Weights of a small transformer language model: MLP 512 SwiGLU, LayerNorm before each block.
MLP neurons of a small language model. Each row is named by its layer, matrix (down: output weights) and neuron, and shows model dimensions 0-191. Each number is 128 + 32 x the weight over its row's rms, rounded and kept within 0 to 255. Numbers have three digits each. A neuron's up and down rows have the sign that makes its largest values positive.
After each neuron's rows, "raises" lists the tokens whose logits its output raises most directly, leaving later layers aside.

L5.down114:111131120146138089101065128144123095111176132177133114138126164098209118132140170124135100120146124132113136131124193151177197155144181110172094129142153174113152149108170110087146091115103154127111183135108138142176111166113131139083095137145125127149140122086122200118107116069155153127100098109129146080120088152091099128066092092144140140101072094174128151096088150152089100101107134134146119016182134093153130121136084163056140049164170136135116114197084168162100117171116105114119130163095183143141085131136137102095090143120155208089117193164086097160104148089161169134
raises: "  ", "\n", " 19", " 18", " 21"

L7.down388:147112129111095173085147115080170139135182119166123136119167126138138033129137179117121117117188099128114123143105138137087154105089173087120153096104111095115106139158126176133132118181098127165138116155159130087100121030175098065112121125131151140129092114122171177111130143151106184146088084125177132169126161069099138120133107156214131084119086165120067124142163155131111112087173093175147115173182121151126124115144171082133183089162095161138168147053137117086134161147106179235114124164155121101084122077093086129109108128139078190135093123155137158098134105137144117108
raises: "ile", "cht", "atory", "iny", "mission"

L6.down436:174150114119155111142165161143100183088154097159140143133136138197137116131097088167085196135147190127177094110128104080122123109169137171197095098121109102154000133121130119127153141101105114147124086112137137105132153153168123117130124182127123143142142099120134238101074114024125118153157138108122136179131076135144109130144156115099160145057110134163157128148130197134132113103151146157132155158087089106108129119113102091187100077094087167140097172125154151157091111100104160126115125085146191086113117078077093160105101171146164172116086089169125147112114142151097119119
raises: "y", "mit", "au", "ze", " office"

L4.down384:106120091125115127130148126152133132106170169136082143179154163153104099100131210151122140131170149099085139106136072117121110195136101150169063163168112082114148146113096126041052155122129147061147067112109211164121067101138148157113186170135123083144150135160170094064124069133115091114122198090099121069107123167160151097147128134142122100172096097095185110129171148106203166120187076128169149166107151130151152092106094100109109129103135094129157116130119129120113120127130101208153169171133131115088146121135146112132139090179106134129118152090077124117189121089118141164
raises: "Gls", "rial", "rol", "wich", "eri"

L2.down472:113088095097210144135151100075069043107110137170127132099142068111139098179129145066048068142184119093085149134164161147100108191110106116153110123135139091127129088163163123069120114176114128111122122130087112116153142186133148163134143104142127136152079135133143152152143088212100135074155128164178200099160099157082160123114090170105144154129057165112135139135133133147097140103128133130123142083175182121120114125171130118190137151168159112139115146171116097099160135101122122053080113147179114145131173166145093116113136070101112118096121143149131175083203082157118132153
raises: "ía", "ific", "itation", "ious", "="

L10.down79:089132100179151126106096157144093099127158157089138134081091094109125140149168092097135096106151111113148156101060157102075178085075129134187155130160137093084156118077118064086128153157143087123123152160082178117086127152144172170147126211140102091109135104163175141135114160151131161138154133142075107139075176174145142174107117135092168166150151076128163200139145121077164128111121134167103186089101128143070095114118137147078091077127135106142132160060106116084143075164102144154091080104141178161148183155121131112108089143133141119147107123154211131085155071148139167080
raises: "es", "itions", "ations", "ional", "ific"

L5.down127:178061099071134111136122084105190114114147108063093100126104131157098170110135165147112154145168082127091139096106092132105099156146148119128114181078116117117116187108127142142114156167097158074153136071127173137169123145100175172215152122017151077147073160094143088109146177090068150167119130124070120127087141142091131131150152122176110094077178091118116179124083146154101104112131135159153150138146131148128175082088081087156157157135108099085120127175117088143073126135148139131136197189137145188169137133136106080166150118180125164162130135130129086102106162145117134153
raises: "th", "ment", "ther", "n", "tha"

L9.down3:139186153149142114111057152154155151151185121106089109125139117127115126162130139102089142181109121129126106145084120157169112097191070096139157144150077107160087128102130115199111085160158087145119126106101116150100119140124130135136169130062137114025101094098154134182147137115021122123117142124167093152094122085107132124178122066140159133132165085107146149124110106136234139134119148111174131084120164146111134161167097112121162148109129133110129154146118126105154123137163173121017123178156189097077098194088096157141188130083098163139139138170130133081133103169100115119
raises: "ion", "ions", "ory", "ing", " the"

L4.down80:103126062166097106087184087128097160195139089090113139123102147056116156117115156096075163062117122154138128103121100112142125135166133156132128153147143125150093116152094160114164105159117139154127128110157121119117231159120081133115132111149094132125093092176118124163163122187127171132141170112068111167101115098148177142120143091110129167151134096142176115099134090124117137126157113122082147165055125134078133091129151051075131141130157130099101196095182147141102126125095133140082122153134144198106129063105063119114082119207119125194131094174172158160154082166118198178
raises: "ed", " |", "ing", "d", "ings"

L9.down72:142108174160161104126144042114162161141112125142112135138136130115143080104086100151129131111080126156143137138100162134125155028117128168129097132133113159117105100117124123144145107148128105156119141107148125137108132147131141129081103129119173112169124154104140119127112150000092140107120132122100144133128176095094117113194160192099138151132138099106131127126133095122178124132131107120068062170096094128132189165134071175207123146125091104151112118226138128146152105125113161089140152153114141136155152159085134130143113157106132119122148146141078122100113117153190124182
raises: ",", "-", " in", " (", " to"

L9.down323:139153132143147098137116104080096081132114126132084136135133110099113149175094139134142117119138153105148086142139220130111142162141150148096128137165088108141097148151194100096165111124113160118046064084117145130157160145174127146172093179175118175154110144186107125118168129003059166094125161114084157051151116124135138099114138089208111150134066113132146107135153138137153179066118129142162101128097116102139126154126145108195138136159194155121167092102071132091152123141135099114134148160142168102114181152068071149083107100134160086133114120136118118100118071202140141108
raises: " (", " also", "\n", " were", "\n\n"

L5.down508:204118114103152148117123120157098089114155172167134112137088076128070090161089145155049195110100102174143138135140163157092138077128162077116135150099091190162163136141111110144127147147090150071116091096162111152139176146132114096132158152128099153123072183148161125160116141213146137193097162102113120120149093139133122099162139111161154161165107088081140166095107150105091183158125101136114158153159125105070114139137134162092142204134111174132113131167153143115114133103089086087064123086119156174118137074086069094173134067068136140113116123191183103122084158114167169112
raises: "ic", "ics", "o", "nal", "ite"

L10.down38:129103136095124159143131110075150125184205096113164144135159202131161202120139126158143157160117162135129101103143161090136099190150101137136160041111090099136150141154128138128108098079170114089114186129162129092134129140082108112093136093094098142098124118109123145102127145062053115123068139180129064152144115144119142115177096092132187180171122128140122164141172147105160149052122168147140102130161139185088110096049154121105142073175107144101090100063128116111114130092143128164127170171110145183124143163119123072036175150182123121111161081121125121146140112109093153146
raises: " those", " the", " their", " its", " these"

L6.down173:108115139125077143079108149125136155139189135136179122173101126162107168131081166137172123138163104108171111140150099093083099152119098107196154146112096056156089173130104083118176120110147127168146091103110124126039135138124124166130144125167135118155118140114172054145148136189109179114167170111151070099167100133091155171129097150177116071171106096130131121098126146128061134164169107138088155161079072128062153176169081179142119134164148119090089176119092129124134126165156094130110140051058106104091147139151087165121092122127158183142171152151148161106075110119073148112
raises: ".", ",", "-", "th", " of"

L9.down316:117105180091120166134105101109159117135087143147116115129091108149099108140154121108105146135076114178118115119089203160156178183141115028145155119142119091130138177135133146181109123156139112140161107182123123105118120171104119119170127135050169187114126127086150172124116133188155187136138120192128131110129079081093119136165143120140145112198214107123149125172128114142199068058054158112122087098131137128080121134177132092143131123113124142107121125046064141152111106079144149114179161144155088111088155137171131141110097168116154135129101062196088161104152103119088128104
raises: "ment", "age", "aut", "as", "ability"

L5.down278:117140120084174100104159113110157118116163126108086112189146103147076140163158136117133136124090122099156083129109159109144152133084155122089156090156121056138131093135216161215126162152153154117069076155126152135153150078112108140181113120064135131050089171224111126171106110122179137100129106197136166169144158127083154145097095172103131173137144132127120121170087135090139127126096152143114142100130150147207147085153154055107110119121149049127141163158082102063130157113090137169090079117090147136127110118123093149134147120137189112139117125088121141083096146124197093113
raises: "aries", "hood", "ries", "ably", "ants"

L10.down354:163077147159204118105080117117135171157142101148118182133164103169151086124122092104156113136169118195125118088110144073103162143153095133102029174093128121108142165104095187086086145144119126167146167169154127114137135172179087161097110100134080073111102106154122144181109104178108129069152149123163088114135134103166050118058104135190138145094156115164157131142128098072123105131145155155130100114179121142162173068123168130195152099120073136129090171095089131095171127073160131098135180138063147144108175130082116119150111127080097169106168123099109129147140128114131081128
raises: "en", "ens", "ened", "haus", "uts"

L2.down283:134119125116146140035131139129114120174134130099088118141155028106126063091094073073123096154198165178078122140131155125091091148152137088144130174080120148154135105111218128105153133103117080108124122155109100137153153130091121155161146111172165123150168132143173110140095081011181126115204109170148140089137129173114150155122151174120073133162136119101146106145154133124159122153179113161115130081153109119131158170122106104236139093120151145120116127111118102131149103123093107153144160096154082104140169158141106058098092117114200106131118134128122160136132063159153111137
raises: " of", " to", ",", " toward", "\n\n"

L10.down245:148094115160140129120161132161119120125125116139132151117148076140086159137126124090090113093114133183158053143114138165108056103101150180108131151137117133133127127086100130114134127111106073135123082092138101093089156169127137162118160156136183092184090158148114104103154134063095135116137132116160188107099111168102166112188106176066126123161156156126162091149171103104255132130141148131108082178122103090145185160164105133151095113141129112166130080150070102155074115101144098104136163132109129100154132116116153163103087115103193144158176149085133063136126107133155173123
raises: ",", ":", ")", "-", "–"

L4.down491:124109183103149102179119139135145133111182126136128158164205107133098092145105128111106120079136116143150119117092118160080179067093133074132153138101098143161130128074121133138145182130170105144085102099160114118152176107124111077147204161159067080109096144125096123088172172063079102091108179127152154151092149153117153195131121180101125151130103139130106177141064170126172157118185114100120127163142145094141160109079065133148114136154067102088081179177104149071113124141151089151172156112122136084027116121125127125201109125158159169159108151138115152118149195125098127127
raises: "ary", "ally", "ity", "ty", "ain"

L4.down220:129098032077115176089122089101100131122119172128090106152168129163159085135170131180077150146147136085188140119186133174179053139131137140071143114192167118179103131149168076117162139123171198102119136200158111186132162153137113127155087120186098112128156133121178141115113105069126112153107175126126109176098108136166152140097096157127110141128085047128118077126083094116160163114142080113104098099142123128139131153143142107145164133084150133120078124087149113073166123123114107112177083104115104147179176161086144131158077122133192146147105042128090085132134113138130138121
raises: "uris", "ured", "ura", "rem", "uring"

L5.down50:111112130160097131130130134125128111112133117108111123144138138178126170188148052098135145135050178112085126090109138094122088139150141110139158127134136143164072111150139112178158109125146195129150132098061106166103143160149117153126136150097145116134127198142108158165145131163075142066118098086173093169112082159155163149172132184145124079125140130136148098120165070079146163067156173121122140153131147123140103053123157106138141089168122115136062194121101155029140147123137149162115150103083133131070163080094094172133095142117184081035153157115076119190179158093133118139
raises: "ly", "ened", "ens", "en", "ings"

L12.down114:130152114097103151144164130160123151139160104154100105146089125102134162155103132127106093177066089091047147155159191133119153116152176086111156133040129125115190174141132154121141067098126139074121177122168090144125138139127106100086163147147115136134107102137102161144116124111140118144086184104143067075180107141128142105085117140136127125173160109140192115102135095187184156092145168166080105135198122063132096104093092129172100174055191165131110153110113165144123108182133168140137176137194111097125165171105094082118061133149180109106128164144079139120094152075138133094
raises: "\n\n", " =", " (", "\n", " Succeeded"

L12.down99:155115149127102132143105144098165161205073112086152177101165154091085140113139147141100151096144135137067141109169151141151117135080154093164122165118112117130095128133063117176193122138135150143184141143155083099093085152115129154127151105121102151079116110143095112080086127073067154141142152092118094155113119128130152143088150152089151097128111188115090136149135077121143128183160166160140125096219206134180122206109131101049111158113114114144076148152129127087159124106105170042098148111134069129100108182146135137086175153099158131136115141175179124141156075054113155097
raises: "ipe", "cut", "cast", "phone", "ments"

L9.down69:109159159133114109097091100133141092138103088138164096097105056132131156125123193131159152149132131116136126126146107141145137128158109146113126055148162124071100153208162132137116103150134096077161120124088149178152120129102106148187154134119115111113076160113082156171151140082181118137070123172142122153108073122128170093211153093187177107128194142096073152138131122127211095063094103157174154099200126163131126173130170106136125162125133095129148143044166113136101103079144062075147159123130155161115137076134091181175133109096081107102130161094079116128113125176114086139
raises: "weight", "ton", "th", "ment", "y"

L5.down316:186151130079109121089108161216165122137193138186127121176124148193125068154140142135158153150131127106104092099154157153143133105104140120098123145152144094106129073132107138177134121125100165162103127115192088145120179100130073083173182169106154037130104146145140094126159146175144102129135167108132088139102118083128138154146105109178143154135141122114093156197124121055129163110134138134108176103109184165095070122131091086134124105178174081112185110106121135127081127085139207118093123116103143123027190129119090151092098085115102175112104167143106134140097142098095093105
raises: "ions", "ible", "ion", "ive", "ivity"

L2.down204:132119128100140140125127147137081125149141163146137170116147130106105125121164163126111055131092156098156108093091067126141174127136108150117111143167116122065076148185103095103114104155123120156134122196128129108153105122139130110172063155114146125130151060122107082145138142067153092121105042178181114139091060144140180169080156164146099149132109146108143095118131094137212147132109125113183144144166142087163131133072147156098139125127152179135126153255155057115109089131138154059109106119130126112064110138107094134146128101149156185139187106118119188157191107145183139107
raises: "izing", "ising", "ly", "ally", "ically"

L4.down432:097098104153182132118133080132147099136125145112130167143124154129066105117113151148134120088177114212178080161131105128099048114161118167092152158158107173168144154077145114114136146117138119117055086071137145182118137095106106122124159131150110148131107099141132194102110118066080070127128134095116157108153145162097163141191113104099132121103113058132139075130158079118129135116165100109093055255124130114120146185122093167144149163127148162168123144223088105162127147109108110130122180110104111127134131177123148110085140134190149150143144136128159132156075129168116101106
raises: ",", "–", "-", " (", " and"

L7.down4:132124114178074128128110107133130149114140144166100165126140147139149111111060162123165141173062153161121152101165144181111145115097135158068160206152111142187133171164115123086128163180135079094121130095109121119164165129111155141145132150129129114085085136103159183121161170215100138174118102095100192108068088107170113105163139094153134125107064141084106068119131111142040124097134121060107099132202130073102160150096144201183154080126111139071189165085087097133141133128123074133115160131181140085111156142107116161086109136115087156099116114150145082147148128122101117147
raises: "shi", "Japanese", "ento", "iting", "uted"

L6.down463:067136146167093176153129125105200175119138073084120148157147144124106101165144121101082138151071102102082062126168113147145118134116168211131180128122081112109103069126092115132174109102132114151097120114129108151118161131155095110210152113121149149105115094095127136120148099066160127134185113128183077138140104110086155160147133098133148138153114216113143154130102094103127103147120117170119127132129145110076142149253096100144075110118159110107181139149070175147137144086106177131064133126107128146100164123184113132136111101167093130198126029143170158107123153121115129131
raises: "ive", "ion", "es", "ional", "ives"

L5.down307:099146149140102172093107135115132140090220129108176110106105115105153113101126129109111142160105139108073147137172172126159124175114146182177097135165126126140100126103125089117151087085097095159186145132127150181077185157124100106087116110138171140189158123154158155094108089108209171122161086093127080116096038042132107137148108139126153141109135101143147090184210162150132153136147119137129154170186115188142099174097119077162148117110159166143165115129157118125117120119077142116089089158126111096110146083133150150100104138127095082138111098084155154158112058066147054174
raises: "mate", "m", "ible", "ms", "wat"

L10.down139:163177148147093078101154136103114126139156174138161112092124119145134110173145088104181170123083138125126111106085131137118112090128155152131091146138136134127118145096108156129077173151122121084132184132105093146153165186081163139210182116129134142113158114138120159130096132196152095153114166086120172110151117146156104137068135123134178113104149163146112134164117099104009158144067142096116133121149179162101061154110123135120115119106074137137151099193164096097094147137111103117105067082119106128094099142134145020152107058138152130133159143148175109150098157098125247105
raises: "ions", "ique", "sis", "ion", "chen"

L3.down487:184123155173124110125147146131126144141107131153099123143112121170158078118148147165094134162125123146201069109159193113140138123152133076134122050120145199111145105091105096093127137122122152110140070126088165095127114133132093108181125160145222156100074115127122123133134090237194147131129134131104115043119152130146113137145106153123110105155128121184157136102073176151149118070088145151070154146113100130103091093168183099181163138118100105056157069116073122111140096128089143151099160138097121088131129141136061102138129167181179195140097181109101115171101117140116141154
raises: "ic", "iate", "ial", "ct", "h"

L12.down469:107059149074093174117104150074106136166200136127138125078086175153073185152134110161079146118146129124134129169168098127126100113124160118111153151118089149133098069152163157088077110112186119058127149131138118154159141156128157120203138122100126143102137131134142113147148144000121145116141136152132090166144091126131150122162113175145153160091038145121118141173119163110120171148100095142123148122154199090137145115118128194109127095142149120120139106134119114065083133118091110196082099129168111134065136087126128080137151206049169137098144100136121131149138083192132130142
raises: "uring", " their", " its", "ured", " the"

L3.down304:083069163094093172140159096107159121137117126145130162182112151138086133127133128107121091133139135105101143120119108115091067178119138098171150126129107071137125128105181138113116091091152129130108093072122164109088165157161080125101146143154129043158136134109166067133150097000089140133135139107191098125171111119119113145159091115156117136151127137119121038120142164134223182141168148123066135116111121177140174148191118174201119132158141144122119157123141149126198164139107116152110084087146108134139144147099076189143146107137090099126157087107141116100126132126028140150
raises: ".", "-", "–", " years", " April"

L10.down387:078121109093093139121171105182145147113119125141213105094166082138090129138134169130152125091104139098140173085120179126135108143122165147158094109126083096080111152102137093183097111138103148124138154136062122137149147167130029122118083121084110085145118104136082130095125165168144113177118150116104116189113196107174169155195145102093158093142162172129150100065138088128135098152143115129120106176097091071083115037111145071052110098172137151119138165141161149140157169150132127161106152101116110108117137133174144101121172088112155098090109158179180187174199127127154118140
raises: "oms", "wich", "bs", "bert", "om"

L12.down483:157100136105126094149118111092063105159172108094161165146110161103123130158083116160138185105132124220144036159043140149119114111120099139101125124131094171153102142080106078179137163123120145163113138101150112145137186173107175108096107146088161085196146119160138120165122112112070082093154138150118146103090107118084149148135133171113157120189113111123190144098127067109190142119117136115116130185123110143069157182118078141150103102116172146162086153150086132144142136114135123132066169124171111093143147113112154135079048112115210151154144101138106103145100106166181109061
raises: " (", " of", " and", "s", ","

L7.down253:144154131155112137133101136127150095138125103182110136083148151155116143205132136163128135098125131100116180127125094146098123130096139165186122146129149100198152135073117098105133147137122152172117140152121138112126121113120109168090153164100107110157089179100173099161127124034121125169086183102120084143161170186124146051095122103108078132094092197144112121122132085108131140178142150155142098165094165141126077074106113124147157101140138085107150111222096099091102135146176134173057100163115041107157147158085132106160139201069149100167149164129109097099060068135122073130
raises: " them", " their", " themselves", " him", " together"

L4.down494:140077156102152097176142143154135148124123131139133148139129186129145111143138153122127066162163168119043162181138102107079127096105150085131102145156159161110086104074152113135127138129139169175205098169076095123124142091145133116134114126116157156116113107133142126143183157020113119113085112123172095105108118179173102083114102161163099137108077115158141128123122140151200097116158149156131168173158082114085146055188089107173106142111168138100113156099104110080118109136102186116174169128118158134102154132060062162149123103046176117178102079106141150118173080135162134086
raises: "ally", "d", "ly", "eer", "ived"

L6.down227:090052098162152174114195173161135090133176139161183126129092114142107149106116123120105106133146150098059115156154110132083167170107191118103157172133123100170185102101101115145160170079122078097165130182120144069119101090147128122117138139124114085094144138153136076098120085127128178166179131108162119166076130125152121097116119143150108101182160189083158118090150127166118105169143080122138134096037157112156131106117135185132098105094185186116109103055135056131176147091082160111140133145098112139134113142129177151126179131117119173102185074116091119169145109138165116067
raises: "wer", "win", "ew", "elin", "w"